MLP neurons of a small language model. Each row is named by its layer, matrix (down: output weights) and neuron, and shows model dimensions 0-212. Each number is 128 + 32 x the weight over its row's rms, rounded and kept within 0 to 255. Numbers have three digits each. A neuron's up and down rows have the sign that makes its largest values positive.
A block is one neuron, or neurons of one layer that tend to fire together. After each block is what it responds to, as a language model described it from the Wikipedia text at the highest values.

L8.down990:128117101116110143151173104091120072139139106131189104129150167119046177120113097137104173037053120136136160050123145112136067170138169094140111111130124143117143174187088104132119111073082156122123118038103092170133173116190146148111172115131182131097083159141124106157075138098143137134112113146134148152134132120155157167104153085123128055110158139092097121154108180097128132140150156106111066135148158167091119087110085101157145193113147160119118163104109153118117115091168171129128138143126117102149178115186111105147157147189139129129080164143155125148166126169125132109101116149104149156092119072169121152117133086105103163143133204
Responds to: Phrase-opening function words

L5.down37:167105125111160113144151124131124158153147148134102113114147184113122117103078087135175142176113152119154209166103129141148163191149077138157132207176134116120085163154113119156160090105145119154149158097218133129141177130122172142124127109181100170131163097157132159151178172085180155087132131167126153116167121088152092096127165127065126129166071191106147124196119104101143122151162150117140119134121124159109075074137091137101188117164155122110159149093170127131135155146132119184141109109161195110132151113088068167171102057094148131192119126168139151089110099115098106070175190077176142173088086131153143126126115102058134114137106103
L5.down190:104155116130154121104057130098090086134144083130158072140083120161145173102095102141113083186114170072129101156125123191123146113073154128165171152195130157129144122153147146185122226134131102140083055128117167110145134105116109096135151144101130165143144151100101147145077144136187174115161122121130112112164137077145120058126107106111149142108085104131182116196136098128157035135063082136124184140145176138175157066081101117130136139102141107101112153134129120121105127131171134123111138114127207131103159107110124146139099155116089126083134162131122107102162135176189150122163146140172132130122112129168168064179119069111158099100140162
L5.down272:139205170166096115099155179112128084154166162133156173087108079184107142179111116134100132081141072155128056121140118135169146137110116179089119114129120116131119130094055113143138178117148127115131113097034131116129132092086134109096139066114111161146161190159163131089069110157165121106110091122190145162079155143121103076137080135129108113140068073149069153112119128182105097111197207135108155175152149112135093077149148188138104135093129119158105136098142098152216139136128099117166124132157139102164167088112186130131131060099076135167086083111149132109133205141148098119153124134077137085132136099170117117125130128173112118114115126
L5.down302:145173165159132139130095137110111113154196124085112178116135142128137098187116161083129141169088181131123146123128135165136173152130177045143177092144148112115125124124107098074115092120114133167082158098128088077147125159132134144122141147174151159177094123175104142154125107103134103124168109113148154136129100140137166105122117132121135119128121091108136138046094085151129195069120133090156107129069111099112110170115154138180178104140186102145095123119145171188136138135190123126128144061135141132124097156145136149102137207075116120140134122096161148138173110143124135147122132106137117132134147097178100089139068103117124150139147086
L5.down327:102087100090095078115074051122112177172055138139132119111093080128134135135151098070166157187096119105162148153119110137177118188123077096167200122158130075110088087134149122128192176140186153054100136123112153112137120098139139108167175160087153103098099098102085102111100195063137127089151121156136116108101084159150145151143135112093156141140119057170117082087136103140156116079135155158119082124122123074142109116144077169112105139107129101108097142100118075138129109164168098135085154117111097059111104128117156096107136118124083171156129105108147111146170163164089123158071087147144137145088155152139116193136171043175159129152117079
L5.down539:093112104125138129087131133154119140164107153089186139101187147072096155157118156140059184196136097139163073097130118152185076116152126115097097191160171151120188118059123121143176128101086155150159201158109097133155150094108080172138151068123136201148096090161201158127189117100159095123040131071161080159160054130172109128119139090146185129136155114139144110110180189112082100110128103136131103123150054145151188067190090178143099091129087094132192126114059137080092152141122134153138122081083180107096119119113121143155203112113135124165085182058118120093115098097153114107127121154137135106112107091121117096129092053092074099127123091
L5.down746:086143114064143099144186107173116099134112148147149113132181182115219105174120104169128180077112106127113103138112144078116114104129142159109164070081151105102109124130111093073145219100154146184118063139126103132162123180131063127136091090162155167137090128073198127145116148152146126158136198186133120104087078189107172128108119092173139174130131171097091084146142143172111116123126170137151105117072102059196145169119114121171123125144128120073129115180133112135184089132165110108132125149140179107137147131188081120093100150098092154126114155162131149106128145108140163147158181144110207151134101095134123140141166145076134090126146143
L5.down833:199094125178135068134072130138167145132145094075143105092124136094113115119095127044105164135145144146054150101137144125147147111145154112147138140143166085121133145137143136162130117149153178072086130097183144048156201121094141114091134155055126148097066077136144130184098112107140057173151131169107088154105066140109132096116108125065109079078129164094068135090066135158076165114204108114156121128125131133146153091128048087115158128140153061147153136095141164217088155103137112135129087122159124141119136156142133135089109208094142145109137083097139108101166136170138090107165140179151153156138145050149100178150106151162131133125147134
L5.down1045:195117099124097096104106127054112113140115163121168095117091130093059165158156120099123196126185135110107027067139124104149138166113170159120179117143143158082093116140119196154136130128107143133051108119165118151185155106095160145137124077081086166119132097165093146124110149066137093117107128171172082107087143146099105079156100088153107124108105153160112124071114069177148112136134074153149162155162097129099146129126124099181124117041137137115127070173167174089152162116118109146116134026103098103157113087105088078123142175164139145108165127179132078122139146131143126150165138101165121116131117133139085125124113113079173138113188124
L5.down1047:128102114146176103119112139149163147147114173133115130146120107157076106141116117128127091130120124119119113182203090119118160129129138140135112177168128152147150137165142144149080119115158119141136125131099116113172083192154151109161150130124167104169103134141100117163173070248149136218099131141125118077113151108054146144124105139135126124127171120105063158108214203180128113025122117098146081116079130133095098141096182158137115050113071128100150132155111098053117104120086152103203118108122121140058158153123149109098137196164139150068159100085156120051096167111149096117047106224110158094062164163157156106128151094162159121135143161
L5.down1158:136093110123139050156123130091134092091087125169156120093130087139162082119093099099112075150118177144116145109097135209088123083121128098131138118101138101220113110154112140146141196104113138104116130158113125158108142089154108107141152070135164110114084093100201180182122159096108134147100152146114133114146163096114120077168172168089194157063138142167178057140190164181164081086150121121171135144150089168184126109126122133117103127183125113129108092142113180109125183101075117084165125100170091174132093150135129138116128079139124084170097097160120127114116096099125136213139176165052139105129034225149149149143094111166163089074195103
L5.down1184:128155150141186122121099186200158088133178123107114097102145152112088144120136129150099117169175137100034118128124159128131090100101166130060161128161120176098184131139114061152071083151123152138157077152115144118091142130144147111136175124157152137104110137183099142164054148082089113146135068141112133143120140109129043144108164117143146162147200140154144095110101084150138128077181103176112114182140024143156147150135107130130124155145154129127079185097133155117113147129118127168110135117186098153153118139069219167078115165165130131079067125130160131131092107086131105096181145165133119147094147091114146142122087107092077105089078139
L5.down1390:157128075154093133129143096119101119038097094119117125146132139163072127134130116065146154093114075146094161086140119097162172154094198078134138120104130100113127175138139099141178110158192157082132160117118146115072089112118038105120138151106080161110091094129175162148094135148152116129145129138124161097183178135148070104078142077223215109147107153127108140152158118185055136151131171176164093114164123153140109144130119192185136135155165147135119115132099155098124144129139090127139072145122095121123114063137079093118075093151139136109119101094117117121105117142151104170189131104126151103078143118154168156094135157073177095134143147
L5.down1628:144109099113140100106153177114129111131137085081131117128139152096099138129113107148123167134106180092132158043174193125169097148123142143124104114111106104160116137122165133135127088130147137102104103171151114136146140142101137130248077137105101149120146171100134145183103086097124115136145087172114120163095153130144088096099077142157090147139130107132103109137144053113149120157109139078125126150178147128095127093128113097094173187116140171107120112095158129110119109152067129150118135119173153123142175120117170116140084115120111157140101111140076161126172198186153145089134110049133106132099175194147131116123071132102136139090152164
L5.down1643:104170056059109107132112189099206121111101104114115104110127103142097124073159103144145146147143087108162149181192116153145155123093115121116180148137155148091093137089157080113173109077124164138154090135146155125200137149105166139142160115146145151146198100055161066118056178073154134114118100123112111073158180159152146108196140068109184125100212142130094165159105170119146147128115160134211050147182159104082193056151172148106144147093163138166135162145192104113154132080100095113099090084074100130177148170095126141103123160118115102137124100122136075124163095197124128133158130102118132156090175126217139152164170148119112075103116081
L5.down1725:141119193099199171094131116142051130145135130081076072136151139083134128134088116119135145152164116149167106083080145206154099132137120129131157171132084149074152128122151128132112123101174117133095125157180155101177136120124149140080119143164112113086112161148102167137128126091077060122163132151088123134090132093156124088125110134144133169162181152125174185118087126079131143159116141177165129155073169153109140102140165129175147143081151160103120155197165123123124092104083108144113125106126136128067157165062155118145116111100135160085190063106163089086180091144120161077163192171156091128125090110148131159131122087141150167114118167
Responds to: Place name tokens

L5.down22:144151137132143074154111126173141121076098141071095085140100111166094182160073098078075128188084133063071147149137138141106141127119187135169125074127154100154091171163106108101107115137091129121131141127142163140175130164137129134176087128108183107080094121097160157141081100130122133174179107125159152138111186058150129124114163124109143156137106099083141124126130102134146131156069118170167103140122057189143142115161071148150204136143151110175116162186086083076130103147185097138141093173141070154137116121064095135113156181099220217151158088103155120142128148075116171083146173134132104124127118101124108167124173075091147149129132114
L5.down489:084114177089113151161135128116146130099124122188144070099151080100187129140141116160133194162117087124088157205151074126097137138125186116083121130129162216101158108109144089110088122111094076117146203109123135090144117130159148100164128104069120157106126166133158125252155109138141139142123147160132139133122148072105071114102119089114107109170095114114202123180110197130156166098114160134127151077088142157152103094126110190068048236174111142137142109113132159118081179078066107147135127134131122145144131173092159108085142109125109126179120184125119175101171099144131125090111135112133139111165125144111162100188178133130098172063095133
L5.down504:104144144164133135129115116176133161059082089197138138180124133113141072166073084073128098108149192148090120118170065145112135079173088143168144068124183149175119134183171118103113119175155101122110135116085130211151157124167110194090156137160131110088198167164175137123103110193161180151116094180127167171101199156138178166106112069119118177152186153124128174144116101116073139096164140112082154104109069193160122068127127150121176097181066093095168125139177113143161151130159043127146108096166099092103122132115100137131176073111166142136148225116087132105182080165090110144116175132130171131135140139123117132130133113164081120089129098
L5.down736:209176180079133076144120071111093108153114152092160145151122107073075074096159155111132132151109084121081098112119099133116142108067165180161132159119153081140147126123124149093208113088117188095099146176070168150163121145114074090139073144133108131161144084136060154092126115133163135067078153079113098072162150148121067093130142117124106108106170099129113155060091097122087099159134122132173090124088175145148142103110148150112113119112130151113112145148184157116154176111096110187150146152146161114097103146140136094103131147094097140129091142098065138133144090124154135085127155152124133127175099109088112099108139102098147095141147153
L5.down741:111124151125101109128117121151166131161136112162197101206158106081146126155149133165162141113120161072110084136104112134084169068177129143105161120052084108128145150143098150109129149129107193198119130069147151165172140125155137108113095096093132088124109108151156162140130158118167202114150154127090158166112183145135047144118100139092161086102129106189139070117116140138124139058126161118092168088083124140119159113134146146156153185141177144139167070117159116122150149134084157115142131165162147165135123102096117147119148172127105124149157162172127128199118122178126146172132218111183127122173121135072219100118177117095088120073101087
L5.down894:134183182101135112105097151114041104128124082108081165118101115099142181109155133080133140146170126068095079046108148121129084129105096059165146152155126128096115152113089147133119072155222180135113123178156154096106157223109140102146096083162113085153162172135137126082073098095095149155113106129116077142070151100132176135074109134145120136163120113109100160068180128115168128087091168186153112200169088155172115133172128097134129083161152174111068133202152058125148093090139161078165151113140099134118091087145172121164106137125126165112083144088134186138076141176166155156101114133132157111090164128192099120163200146159154119130132112
L5.down980:123111162152116088124109089141076151119118041140135106076131132120074072059114148097040177132126089083107138124110096121169137092178224157094176164154171135113146125119083139125100101135148133172100149080168131159172193127124084167130135122121112129133104116093112180132115106161086123078073192108132102162096154065121124127156116091115129155130112097122175097128114144155110101186196116143135105140129127190113160149117158148132105127099122065087170096101125118158122168174095129167142146087107095045101146168117111120170196165109140154144154143148114119219168074098093147112139113097126156156120126137170151134111131135144127181136144168
L5.down1134:134116098128147107194163152141133169134062141140153133169126115172146093101148119205109137151184118116119115083139141101105082102148136114133058159149127166208160139138154103158117130116100086098138113138135193122112119171132112170145123111170128141199096126159142139099038089138179154081158127075142180095142131090136152095079112111132102141152128138149126157134133157167144123167077136171142080093149080120092197178132085115091093195150164137101164106170159114119127141083105047141240138158173106079126151175136078151177150163182184127184075165154112089113138150122174099090182193164101138152079111158097174139111103076142123156170189086
L5.down1206:166120131165117114154171195104155139180101119143117169086148122121142215109185106127078129134129107129081130117099131132150121135115120165138166133156123118123130171124195152173143070165112164138147094128141118154128109203129128097136113127140146101154165143164145154111141142161214147054092133088130099089100141115141090146165168131059132143181101132121143109130170159105093119124110188102161112113144142126149094086191121098142130073095169127122116125116064171168118100117175135206105108134079152094159142114089100129139130131147122134115094182086069102078147142199103130146067156116150179117134111143146183098127122111112195164075148110
L5.down1242:134162155192101136125121103094119161111091130139137123127141106172103174122171162124132133091159133126115095158153094142097084132056096079161115125099132064071077136181134190057096056122142158146130190121173122203077134144138134132169096118190105077130121150154133120106163103106125100151140120142091091117077126112139136121107094085101074099098068137142161182054102126150053168131101117112099172165081128138119147108149156118095136111105186122104190090147156123072083115099149126156088145138128128042097049143115083139113129108128157180126048091174120099113153119141167101074114134122140143145127134159098128114091120111140177166119112118
L5.down1380:115106116143103065059124119110188088142055106149096049108079174137124098149116160211109104110136180074114106134129142113133124127121135114172106130123034087116112173128136175082115121104139093124102128194119152114154161146094154121111114120164167122055133127154122172128105102089124138186086112160160141065159154132140163185059070148115151141129107120110137106104120086054142124108152134094120135133088114156161134110140156165144130127124127107203114096115119124053142131128091138131141168120160055059099097132101081118196205056087131170083156138171117103139156152097099158112152080081143112154108174180106138121152139134087122099079133185
L5.down1436:142141145141137104122125110106200116165163091144142151126142106080128141143185123144121196139128132090177144175115122146109207095166137072162127184059182086191139157103133099118124104095154146125057115113064122184149128100149111090194128130129115102090151124091108168105103156137183150115127145117071124136166095133145076179106092145166066117153110113121169112086126123128102091098114084133140144100107096133186139177139107120124118153125145141101172113086139093129080172146128057097113093168127162095137124142078140111081084144120069176170145141196133096164095120135122113145105160136143103157167104174128150136160112158126127124129149155
L5.down1444:152147100128136171113148140122088091152148097071110116123114139143135092083130204095085123041147152169130064142126141070172099151159158084106161155146150152092154154109142103160180102096159116067136126088103066125131173082141067111084119126123093094090094121120111081134101107087148146157153117097180143147153071127099077156110178109162105146067185185143097110129062064147175152076124098177160166063157085072119148090127128153146125109134168131176095092099124159140103100153149142099084177145075151134133121106122141108155099174109144117178130200182099087108165135180083147125133193118162109139113089064082105119117075089110083134069106164
L5.down1570:148139123141161104110183146183152123065136137107122063134129133132136077106168098108131143115152058168086057148137048127111156146114153142121130121130079122109142122134072116179078186149137131144066132142171147122113099142156194187168095147112136141177109114172101137128084124121083134114092143142124118099152169108153157185079174141147083161161102122141122145132136121142074127137098154167117131088138219150162133118151151128118140149094072114107134132134125107124125096167197104122155125082175160155198104135132123145169147112067090146152158124154226186089100099096138124102161136078127171146163198066115112125165195123103167174157115095
L5.down1619:112116179145128115108177091145141177112153118073123127163148061123127073178133145183095121152192105126118131140099143136021182100160096086142149120098071041105168118122177128097159167085120184117154130130105105130138170171137106149158096127069136067130141184158096160184108134134168149165115111171168181079163182120187111191077116133085074095123108136159105174109094119169124144080173140149104129026159136133125146183107140139061162143104049098097109085150157127130158153174161116154125124094134188136118079085136145144134140106177140154157088138155142142125152148137102138123169142171149134151210163105124210057089134138152142141098085171
L5.down1656:127124099116090123155193120164121137157168094132190134167111123113076121092126173117118163162101125078144116084107171174172144151184103121173071138138090087107120116162087138174119121116152111089091156092108100124154095116103114205155119109142138137116139177108204169121142129113141121123191074106095207082133176153141108076121095052092095146208120123126095062172148093160113077141100124085134178077082097189147143174150146103085157191138107167091155152091146121113196139096085090077120162115206148124079128128113104151136124112138022157135098082180108114135138103147076088132158102107140133187105079104081059157112153103154080129056121127
Responds to: Year digits and re-

L5.down70:080123162122084108122148116174133173095134146127153088145179132184056128160142124096144090142147138115141117143137088138154169130117192160172148158038131114170161140101123158080138144128140097128180143154166156169130084065132141170129111134119102133137135104127126135111113213141095134131202128120114154156100130158149066115127103113085125158120124093155082119113140173129157204173144093118059168114130128096110127098196104144069093163125120131109101118145094110096116178096108136181092122069141152152148091097097082125045128123140129158154123133124127139127156169171074159196095093133152185163183124091140160179110081179150152094109158123
L5.down372:102177141108118177103113176133174135173116192110165070049136143087093108136145122133070129120154137095136076107070106092182138137120122126160114107114212066070083162094114158141129147121130058133102172155141090134100101166120087170203146105120188154162102074116163119083133138138129101133135105097172165130172167111175160111128138080087152135142128171098164104175152092129145154133112138072200138112168136163098151112068080078163097147185198167161059078146109129159167119108144123138121086060117111117115117176170137090098112150123125080106129112095131119218107156093064117106162092132176122108073045128210072159138136160103111107088115157
L5.down583:137099068161118144058147150098144103122154111154094133090108187067131158161138143079157189171112091091162151082156150122118159088171066084181124149127116084117171138095135132094088139094119146107153133133131153095154168142146142116121107184157114110143119152103118126104156139106181113112069067080186057111141172116087158154135195132091131181154118128109060179106140134173105112143126099135139145161067135147185133110135085112143102073099138129092140154120138142125170138155098119094202165090144073120129092159082121078129107133128184102117130139173083113100122129130091131094096109161097112137118083080079041120165134140111103115138166116
L5.down609:153159102186179054094142098086144140130138129115117110112096147116159086153124105158124181127200150172177177095150105150088094130147114147132100117117088108122093176082138147139122133077114180152094118139120146117187160183162113117102108166107175204104160135089110091101083192135112141168090105148150111131138074115131122099164148184104100188125084119146136113115114160143153141162187091107073109067080136129171092127123128097123135129155111187164095137094067156181104115136144188134120086114111051090124105166117116147163109150120149098173179106196043140108131173136139150116173142085107080139148107150075105125136118136140142088107102128
L5.down626:117129099181109173161126121089112126087188047101156118110134097082200177137142086174063164096143152157127146103143136115136089150147157083130114145115134068175125184160103060149179136185139173120122132113129090147157155092096132185134093113078136084116144124150149156151088080180187135120129134145055094145124150098124121099032135092103096170160142132070088182118124131115105147181117126140091121042122075134116095113134103160149065166195125117078101148073108064123127123174121125080132140119126122096073124115116144069220111164125138082119156102044128137144165144103121159104096127047103129116125090045178139179131203186125124139166126133
L5.down641:113110134131061189169121122115157114119144172141111223058141201110116119128187089129128113114139101130115121143124102090150132116178193091145112103118138176155116123111164120060136088188140053129106114169126113077126073139092171143110105074125163159106168079097147139165115171111187162092112176112106106156112130080111127113146101111141136147076137116148142092150143104146148122142091144112132157103095169093091080138092126078103093103139161133152135141105093125149151119108138107127142126129132100167185139178155146082158114131122192133158087117158106056169159109043110096143101149149173177133102089114156129185210127149125158164139141112
L5.down663:109133150189088100137162147104143114101095132137153164159100170186060113079091132081110124143198111093135112150131112140162105131172131149122110097104145125134176150115128148124119132163194108170094124116137092151162134137125140141119141144139083110114122146111118179112145159173086110145081092151065111112145143123174168232136121161144081181087158143134128119149071136149083184097145124088076130128097144119068125118180138125107149193150177119151140156151123145107116145125136055108126135096097182185145143138122142158099121123066136167144063126173171121106189127109135113097124136172125135084134065136138084057135162162128177145109133133
L5.down694:169120116157136087101156157125155088128087140126135145098121148119132103114133137151090095123128093086116140187123118129186147098099146135140066071084053155125086133109138089170138148071114147091105170070091167128202134157110097124095100141194113084125161093143114138082155124121183116153088117094149109061142112031104098081075196142121173157127100110096125094088108139147135081094076110075171110104097072119130082113094112118107151112131164127186119142120124135112183114150118122169146116169170068097128143094145119115112165105066108153113147134120139167118096125146167113099165122176113102113102158146114133074074113106240138082084193137
L5.down797:130113159186110221142029104144105177116118086121187140180151154100126156150152056159152109123194156123154159159149113126143068129118145166136062155145118130085062122109132074131149123109079043103134112152155180171157046117124123148150161108110160153098081105131142080154094178104072143104172131115128148145166097128141133071101146181146159152121084109096117108100122140151104158098120142141066106198138126115084113129128107156109105107162101117099106170118102100058112160146114152155165102142082172108150150141142083146132122112134131102206142138119121193087122079174089070130139117147063139170147150149119168159153122093142123117120138119
L5.down849:148119080102159144115084132099070126163102133158112093071129141135110111110092144114200083146110090137151115111140162091168053153079091086163128150181172154131071134132081072142133159086089138133081153137139186115120104180100173079140113166110121106143110139106141159100099159110104144077187128156114074135168099108114126187176151066152176105169139106127118187063112111136095135098158132133121063179138144095149145131151220122113082167104155076138186105106147146156103148087203144149136124081141114120149168207095161101114179086094075100147116112095052143128093147141113125115133141160154125138148160152145099082110112133145130122168116164
L5.down1227:093119065135035187186110212182158133132158119143102137132141086086217096112145133166151118137103168202117138086172156143147122169119147165122098101130071144116155099126117074122065120129145118105186161046113145107124105129143074200166119121141130124135159115111137161102151190101131136155106134123108076129115129127137128114129098102148068140092112135057137120185084154158155164115150149113104144077169132117144124153135171120099050175132140140132114086189111116116126119114056172126085127137130140136152130167088098107194156149139096172143108196084131130122137193194085123136118124114190155082156113151177128130150151168096117134135157143
L5.down1313:109182113037076159188147069084141123175130102210102178111160137059151112099132097091187033120182181157124127125121143077132122131147185172110090166125134112120105118073109120160111173132154106119106166095123160172115147098099048097147126167155131096083073164139095099090117155103138118155142093061190111147106101094110142134151148153144111179207134148031089095101132125131115179149088144146147149145163132110142114107147137068070114126166157152089149149187126098089182145118060134164087134174154148133114127128135195145133148185151121132077111151104147124124119232128117079163137173097160188192154086050158171122069121090177104112177121162
L5.down1382:140151151149134139085126138107163090143090133149165145104137171156138133116072104104086085115133091161124137125122129187132190126105123093121122108163182108119138136119158113068171121101152097171177136138114121152119110193089075117051120130117114110153097173095117149129126181149144117049092118078121194158114147128137161102146161150114120136081170101109167176081164094160154100091127110089103171085176178105177080115114065120120151132124198124142103175140176100144159102125078099109149114161166143127099132139087201134176132120148156118102103087163116174113140187107090121114143174107194160098137118088101150106145164122147126117096137185
L5.down1542:158145093109130117133111130132106106206137147147146135122092171069134134147192153122124155172177132129180098099124052168194129127125073143249138173127108159147168180127120101164144093132174095114117105147109143103181138103131139114180165136139114146129080116111149155055103079138074113098124123139158112119136129173162121119142101122092126119179108091132189161131094090119105068135135115102120126096085107099145172074093123143149056136159137143110067099118165130121144068113082173094150059155120061119124097198150152136137125105179102127146114128143127108147163124130151088115144111132190149155116101101125082128035116137129129136053173187
L5.down1601:114141165116123153140115181133098167145097103087163107163114147133166109146076148108128145082120107125132119118126134087138132091161149156113095161122143154060079138177119065183099056136124104108117083132195111141150086089135134193062157137165129096141145176170179117124140168101117159138142175083148160144161075210122200133165115150183160154170137156072146084155151085079077160097105132115099132117172131148087116094107174178106171130145131125133137135100143118133110164147144194208123068197089124093157131134117159169127121122087159133125140187156105158118093125078149113124122154180074116096085118151176133116165116091114136118108111130
L5.down1677:146164139072124149149142131126138145117140141192156102150153156155055135077138137118141130130153088171133130129182100134137109122140188109138117108130177075153143120145135157081120146158118144130175150145119098145151111134096099076124121117168144116102084130111197156110158132168102146130149182117102172085123145083130076182109121102123174142155169101114120148126113156117106090098080087126142145102070137133123073104165103071155120173144069145043128167134152198121144140091099121119174090143125154099093125153187129084133161110159102140103135108165080094179088172130088082119156137124130136106153172096113091127067060156164160119156163091
Responds to: Comparison and relational prepositions

L8.down1005:105073166099153126124158149097197087136130144176120129068117115114177146118156109132104125092170146104143147128110113118156107163111126102132107185168154083115100127086166124148049091110086098134108054117146095143180152141176176146135163146170135152128120121151120121123121123202100113075170123137139161140089138131139106121073110100101183220150092134114097104130125134157120092087115164083067129132123126133098119108150156156143150130161168106163136162118088096112086070094131122138054101118211126131148181136122073125140140054120168172128125118166151187142125106123117186131156086144122124174139071110171154125134079134154087087106105104
Responds to: Country and place names

L2.down121:202109088161166094083094116157159173109073093168148167088146106162177142186076181149118085130147117145119139119094176097132114091190100146171151091072108126122124117137093146159158128195133132167108175145095101131163078109111140139103154089126134178114166210106113174149095139087088116126093091122142096134128072151139091108082057149088147148101080091119173160108105170130184118147153103161114136097089155148121164146081138124129114031071156154094144112167130122112096186072138144113105105133105131097070126094115106145141152144118210139132135126161126144121106117113110127169175136123111150098144087161108147114134077095168104159134164126
L2.down198:110076120128089144181126160105179147086080124141138141105103098160138108122118155115087066140117117115074167130048162129156180121128116147123190117204136096109073132154076087141064143102105107143121158128142086142170131165139124155157190123092091160166165124146121079173140113136136115106123169111188047097129126158194085102147139172179154118124104141141156170107166135144127173170064140138115107088151089137162131144137114121104094164173098147156095107053145127097089160065128100198116112114146137191096089105170166134085104071084149150127150088169144119153144104121109117130121134185093083141141154087101106071140128218136098200148100096
L2.down1264:146128103117191123150113104035179170139101096165102183111129092125113138120081136173170082129152108104103101128033132122109140078144098204165123064146166120193101163134093122186116174091147123176097107085154151120143064069162120106143128129131132126221130177157114095144128155113195146158076152141142067107145127222187111036078129106116140117144117147088129166155082150150120161091101149133135123160091142087100113177134115145085121119095142081130131087101105083140115144108147078136138161159080043123133085068069187162136117120134144070150177092117092077137148102113123096119136170144141175129131093196113177128087116103126107145137144099
L2.down1377:116075129181180063149115059079139121155121119121129152120124153241149154064130102152130146103107104115115164094118088200142121139103147084129135181155105112153098135088092138167122103154138154141100098165111072105197089118114114126130102091177150173097083191066152141079123116132096114125122046174104127120081074165128105132069102128113131095140106138090150120120117144072159124125103154128102163070131162144083174170060084116126141142151125171105180145121110083147110130082111085161114093100109192120142126099091142142117166131110119086186118108108155090150133074161110131116137154156119145153103117075116118071099139110171139147102111134
Responds to: Decade digit in years

L8.down245:151170120153163117135095143121126092174135093131113185160217144110099114083163090155085092191148085126156108112185116105104121175156109050135115106115137124117141134129133146141108098103151119124076102059061067127130117116062084125164144055077114035077135137147100123175109130095105174137142143114101135123118129125150105148114150142133130128178108156111071132092136151097081147067127176112151124105144142123087120148102151122199127127085172077161097164151148098146194190127128084164103077141069160094113169066134160092205069087107118108149111117125097111092072113135099173183109126137115145160088115189120114115144122161160174104163086143
Responds to: Inner digits of years

L2.down1070:138065149061127140105110158117093122129148091136132109106166156117162135154086135125164140184118120119143138135152080055111113052173149107140095173129156062064146122130086125128132187076052130125087156169086113102146136178104117159146147143108132130175095056129164156117111170133129166148110119163106136080062129128161081240088134111102082189105136119038124169123077152133218172144186127133127141107109139136068149123150111129175147131098167171110100143121149095137128160148117135116125139162148129091107165163127127090124180181103136043122116105116143098169143194170093137162123132106075083130175036107122139140172126103118129152135139105
L2.down1362:117150118131090154142127068081108146115136128159201104149144115080185078147089101156109132134141141141173108096169131129164089089197090098144168124084107198093160064138152169148119157132101091130197127146125197145124179140155116126142078126153146074093071067138067153111162152145093156123079166138110099111120123097166147181117107122144132150169113107038136129104112082053084150094080143143144144087139102157100103101133169130143102132133117117080142161142182152153112176096113075102125104118073138130120119165125065147178134104160118062101146101131197110206078123090183070069189143092174138129129059163041094072194117151124142158199168167
L2.down1370:161079138148164156136117158103144122096129190086059116132143151120137105143149078173097113142156122076210134097115171097130118084128092149107089128159089104122078132134107123155122100111090123143102146122143107129098091160126053105065179110189120125109120161142138165134136184113115134099133144174128111050105077088112135171089113081112156117083127122079151126154190123082153162134116167147145128122098165099103118071146173138130123100125113216061153124118133121135185148156127158115170058134156145124159152134125097145118134118170090123155101111074077108109159133098122138116043102096129111173146086082182162104078090126153126131102152068
L2.down1676:153129129063126149174112096133132120086140151092088144083157148095125200128048137153108113104142097098094178088143145077113100124184120127084136149105108115105166160164136129091151172137137139116110158128168117048126090132077087112075140099161099107075118115098176148086129158109144113059078146100125126105117061116189125146137123158082111156094086157069156146169135102160143170163160111126081123107055113135089135058117148135112135090094121136050168091113076159138138148149174136128122112135105133140114083098134137175122134160140145116120106146155107108120099096138139102119129104119124134081131063114136187139158081107104119116157169154
Responds to: List-introducing words

L2.down47:143115102130112096093171159090097083142149086091133141169108117114127144134150139082152126093156177092125171102128156173206132156155143129121118166180186204139164091145145123072101125116170097115097091149160062107069153088144107159110141069161137113156137102181134135135144172107116048148188096164083108132036100127106117050163074153141166132150103117166096103123124080121104085138083122103113139087114158097125155134146117172142100119084073119077167171118097164115128072091144169132052141135161110101086150130093108100168139167147119136123185067094175105101122140149139092129088116087140168108107114103129059125138115135145105167112101120
L2.down83:112139146157195109099182199104094120126152117098136085128144091132092121095158154124071149109130193160153188123102186160127126117130128190147081141149091084134174152138137132149152140123119157139179119234115186124115114126178137133082092038144163128140076128127120129200151185110129191121128110088093128084118182151063109143134130156131144157166162094147156085092108110119080120102148166174163183156127148092104109079036139123139211177134139160067183135100134162116108113125127218065108163109177142115095141151092097125162143165146134152106186131141141148124126152135181125161166151114167162131136212126162103127090151125178171081146130179
L2.down711:139110173138111136120120127160131073056114131133120111112129147067166101097122093105130129201142089129118124124126127118144126210157096177138151131148147133182133167162137100112071106144178104138037121145158089174106105210139057161075141148118141110106110134114196111163087081131104114081115103134131111140074057125184131109105120173205187099130140099145105105075194137149097138114083103159122139151160179098121142107131062159176156151086209121163147138162171146146130079144100173099116167134187105102153112118114141064152153105159119180132139165094139123112180133121139027097115073114169151115155089171130103177060072121040114161128156169
L2.down1484:109173108137102133130107130113137143178116070132145128108068109126096084158069122085128146095140133137102152139133100112135100198098149096136127170129140135143082123144147194145113109185113098087121069146142095091181133083067135144168165092113061072074141061157172110110117153144137123084159132143178117141130100153163153146177102121098073170100101121138157154145139122122168159166117147160067177099119063125086183173093106121129053137182157168125120128132197148064147134117152150115100196198171066162123162134178156130152096120061105122094131127155139139126108098193148150113163122072112074159145127140124076193083188078171113089128093143
Responds to: Country and state names